Part of a small language model's weights.
Size: 8 layers, width 384, 4 heads of 96, MLP 768 GELU, vocabulary 8192, 13M parameters.
Architecture: LayerNorm before each block, learned positions, tied embeddings, capped logits.
Training: a variant of Muon for these matrices, 3519 steps.
MLP neurons of a small language model. Each row is named by its layer, matrix (up: input weights) and neuron, and shows model dimensions 128-255. Each number is 128 + 32 x the weight over its row's rms, rounded and kept within 0 to 255. Numbers have three digits each.
A block is one neuron, or neurons of one layer that tend to fire together. Before each block is what it responds to, as a language model described it from the Wikipedia text at the highest values.

Responds to: Of after nouns
L2.up111:098108108093125123110054119130121143113141146133135144088133157129103115158098111153111117135168146100184090108182164137086113108162148119133139146115142131122124130157130079192090100179103175078098106169132040203148091129109161124193205113186117093150107092108110108145128083158118139128123142126121098084142067107131102122106122180100108079082150182111092064119130099121117081194116
L2.up212:093137148123079125146097126133148083117099110128108197122142162102130111180184104096103082079136111103121151094127125099176139120177103073092085135137116102142211179090099101165113123127103068154125128153185131130134053106092133128130130138186119141148137111138071072148162143135120121161155111131152122164161099112202110141111138148117138115110125122092147129105101186065126091172106
L2.up313:124159139132184055145094137138144136131057083081129147165108106102146136129147105172197095110117130094139156069127096120119125150128147095107084212096158109105118195142104148108135113094161145120089090161156093177196108148162128119136113120175129105089097088154114132107115101065141109135157128103103152170114145197116133125109157164147185086163106148144118179140172120135105186111166
L2.up330:160115110133180118121134130126095086110183175133107186092099113098161166126111152151039145126107175116092116114102137152120204160125150152064168085115180134131088160068117126117167131115228075101138158118062168163179154134099098124149197112108055084161115132089091132142132153119136150136107162124158096171120171106156170065094155119130166137132110115142080104105121160099154047166175
L2.up397:136106107092150137160159163143141222090086098085113134129100116054095128168144131166172088109096114142109169105119153200147108109139159122076161142160147105161077097094183049136112157138149131157151119160110130131095127109190120098132129122146138100128118096173144120134135078128093138123168116133045074085135147139133126166123104156127144127054134159144122142120120127170100140093107
L2.up401:103149112156138149142151098145094218114150130071122129168095134143089117109068158182186093168096120125055130096135139102100140106129147066075144200182201142129131157089143159162122217105095114143078083119105156123109111181185101104139114195207126129168094090131158157147143112125135152147153159128177172137182128169145155129139128168101085109125222106202108156183115141167081168099082
L2.up582:181095140159112144131084143165126153177138159155171077134132108079085145148105102126123102075129137121097198105113143075085044148149101190131137142149122173135082134091116118086147146157173119116170118085145115124134138172141128090129148202132098131104098068178153174139076054104048168182110131095120131076147182126075122114107137098093180132125098121138124181109141161177095114108134
L2.up759:146142132103098115140048139096131117107090187150120142128148075110128088100159093117050126125053078136094151065136158125170036127182103081164112110132117154108105135156165133178105134164129100116148118143131107165130165132153159149167141149140155168122166078115137129149158087128144164120107134137160063175133082088095135115109172150091180135101115144154085113134098150145151146113173

Responds to: Plural-expecting determiners
L5.up439:150169173124140178144097135154148146098142053093115097117126130147081085101133150133125128107116161071131104097144121109147119102089109134122078096200150115157139105115120122183122125161087196159144102133059128114122092152164159073122153164166140080095155100169146088099145113112093086156066155110137091143127057132108149151173123156147108087127173084120136127117137130114149110129214

Responds to: Auxiliaries and quantifier determiners
L3.up42:142134154105104128117081105087175140119184140091110150141156170099185081078104107166088135110146123141122150129113160170090150184140099136118104159095137095181167083068109154133159103111081135144137155175077064114124128083141080082149120171110085113102088186096156120098125077128187148140118172072109105134112154117118157153115135078080054136106137138110129205113082141151164106091123
L3.up142:069096133097134160092107086169086116111119177152147135059077097105136111079109140112114162146115122157129162140105112074050172157096131186139106164155218059171128173178143124169178133127094140078123114089131154088129178171180166105124134112171194100055133123124093110076130084182155103118083172059120169113095132151115154183114198091130108123102168120127118139132123135130150125127154
L3.up233:124134165114138127136132113145114075123126106137128107138155126191158159131146124129162131148092121131145144126131095108111134104135093167159081120145030132121126097148193113115142088158144132113129223126129110135135124150078088116097130087107160063063163077070133171136147152156075129057124148080181134108142141148158122183146137095147106101155142131094064114142137105087127112106157
L3.up306:148106179141097160072167095145106124179157064133107077107143168143141103094115182121135113178080158126020086095117123089144128073102078142200078155133119079188126149148103081103134113119188177115106126102155144120119157164164128089102156133180105103158155047069125138101151076135136127161157163101132125153144090185185110135173141159162142137150098092156156103063112161106150157195086
L3.up419:154171118120153139118097158144064124117171089077155138164183067142168119159129127110178119139115115182112145082067162126134044059122078219099071191094194088203126144146150097136093200142122146152087170111144160131086095166089089117138116165168149132141171100152195148087189065089133125184101131110133127110113122137136158190102136115197115159133155129098110147148090133137132128192098
L3.up525:118164108131097139184203139112104134123152123148117130108136149075139138124164146132135066110194109045216126096140137032149126161138111106096114182130127127140093164142121147148133138123122146093105121080124127178127100152134140130107086194114133141073120113093141139103111146163172142127117105111130139144117150164109114143091097193136123109073117101178157096127092114124087124149043
L3.up551:139111124116095126127136146086188083124141142077145141116089170083102119157056173124108126169095120110126194149120082124116110122102133098091156174063100136172105149121120135123062095042089107118118139062128166105105069153111119157144166140136152146190136089129140096117145135082128215133106122157151092160088188160106208091116138113122122115105142207169089199090144038187157143157075
L3.up624:154071162121138086093083155133141129118117168154106158104154121127127062107123137147139140158118144082124156081075137197116192182196101135184085127118082078144095113165158134103154094078108130162149127145152132112152101153181127122101160110160114126118132160147193124062129105152172137148175164105130112138169124104174144111122158149133099128153129111132123158168073152110192143146109

Responds to: Partitive "of" after one
L5.up656:153161189094144164097120070131124123219135125124125164106112139123087166158152161118113075155093118083106154123112139121052109087084179082095141128177153146077071134164087101099186137150061179194086103141169122164155150086130132117132148125136072073161112138158090108087107120163106126162132149112167053184150147128159145089106096155177131169080151128091143156144120170113160144172138

Responds to: Of before named entity
L3.up125:062157126170093149146094070142160146135184120155146113133112197103107093127180099129148101197190113059136133091073155097166120107168123104160159102162127172133127158155100151183090208134121195094173105174137119111150171123127156134061147096113177162101091121122154093113129093125094121140136078073164125145155082114097088151116118170161173079137175151144120125179171161096148172094182
L3.up388:115142147129076055172157145151140153048118110160129106160115121046137176160168131076120141112164132134136081111125135108146183183159110087136091143095095155116079109135121159164101130111179093132161191107110163097073114092100135236141177102155064115113128141117187136158091067093107144151138132141166205067092147154114134093218067144117098158160122144105074153136139134102151117108132
L3.up392:148128106132136116077092161125171125076117148193144130067064140132113166097129113089115111184114104154095138129156131075147100123195165160157116109104167075120095181193110191160089151126184136107170132164198084139185096146106134123110104114128142179169072140140109089162114110052110076083156115166083097109188095124130199081143134154127141177166150107064122192126199153150138142123101
L3.up454:103141128140111155092093132123110103118127179154124167112133109130121110134101161156097144135097136108131124152146177120129153131159139120148131120111118117059130170207086146143153121129125115114132161128134098095196153135125188088148135095155138123147131023136157133109107113201162115166158142153189136138146140151145146087084136089111153090081161141117140200163172155124161106163080
L3.up463:125145143137137124123152150204104162114139133172092085135143192102055159121083155130126124210159151135094176114168108128159176081146130097105111117079139099107084177117108133049137062124160118135182163157144135111144123145077141088138169123131122130097222113071093131122137164194107145102117116137111170075113084131182122087122121142150113154127136176142159143148098124132134048095179
L3.up563:129126103132126091132087154114097122124135103170107152117110102180140078100095142138115107156177107154151114128123133150163133179138091196117130115071162089109113099121100066178098155168146163115107099148121099175144131117205191089113069088081103120147158107083174116104111103125119140150162120153193143084141146130110148117112214147189180159127083131131088165115133178138125167156094
L3.up648:132111138141107079167087170127037172082209145129131089125088098117152124091112127142120160110096127148141104143173151131178137130146169102065111124129132145018093185113133084096111187148102138150117146125162168170125115121116159076126143121105096038122155173126155145093094131185098117072146149129137094151202157133213148097081112139091159129099127145112117152132107122091120149135130
L3.up705:118162133087103155137112108105148156104135139133169155097158133136106186156098121125111059111091106137169128119138153135180155114141119093097170109154034167107142134131128154160081091123116145165200065097112130169117099130109154129151107134190150194148107078168137140061146102190156134149131094146074129099137166124130134152143130137092147115107122154179160152145150130136139136178121

Responds to: Quantifier determiners
L2.up25:165085076157131141131124060198153106114109084096113138058178108135145159094124091089108109180155144190130179085144141092144153149114105186157153178168166097111130090091098143110125164132094159136114166138138148045146126070127105121086105151153137123144127115176134118075095125124115122108116090121158149081130132213116154092160071134144061095107124146165144166160138164113148104171088
L2.up33:077122135055170113070080084139090146158076082160094104088068037132140134082143112071094147131193185141109164057156162181164111145112100144172162103145107103108114153176134106121169080142174172113112071136137162101170134178091116134128150181147152153096106084168157190162203071139147193107109155039063156135193148113119143156157150090133093169129093108164104162079107082153116139115133
L2.up225:057104169167114154035048090120060142152169147112095139138139168171140132136092088133093113181108160157124105088103132084123141113113085157102161136133150084143168108101160094097112148089151180107166160078107130148150145126107058076182127219185110097136142055133115119089118158149132213138139147104150138052184140129136132142174151115106099124118141105158111110174216142188171127156157
L2.up460:147146162061134110104145171128119098116151132163166085144138105087089153104110165151115117146122146096164119101128121171155133125171153133158208173150117116147071131110156142057137158170126149155119134134153133109109147115147214118123157177105113183152111152080193139163157160086158157122152112165106091157115049224102151078128177119141044165140041119145133125146163187137079097117164
L2.up615:062160117112051120082055106145141119133047125106147219125116111127107178095150089140094099194088155150135152166148170148163096124129133139122131153137149154100119194115176147121175168145088168115097147123082189094157107123153130107138142115182141153138118098128134124101184171127143130138090128068132129108141113152151151113166143154083115126168137117101124096143126174154109149135113
L2.up662:119133164113146110064160148123067154110167092147121143094075119152130090046092075105139140173103215133108166103162177115141084103114123095150153110139115140157153136147116142121146082175131181158124174106138158090149097128122122153111155126095092137143121140110142176124125123135101143200170122085106127182123170157136102150160113152117127154195121139101126121118123098068119133134103
L2.up702:085131161124143126077107080153090126094129121177159106128065137069146163179115102133143131094186137121128122102108154160128132165138114170097162172134131148108131076072108166105169105089194185193146119130110129029086183162157115085169150109124091156121113084180119165086096121174050150135166159072123120128154153092151154119174197038129100151135136198146045155168174105087138139097168
L2.up720:127119083162159153088142096150162152085168120160155197184111107182150102178118151105108112138155115153129100099110155139139151111091107147089098087154161062102128127134181086143141111099164125090100159155134132111100156178202069135065140066185145041070190099213167111119187124054137152129127139104161154145126136144111082123151083139153123106143138222117158123151135107088161146179135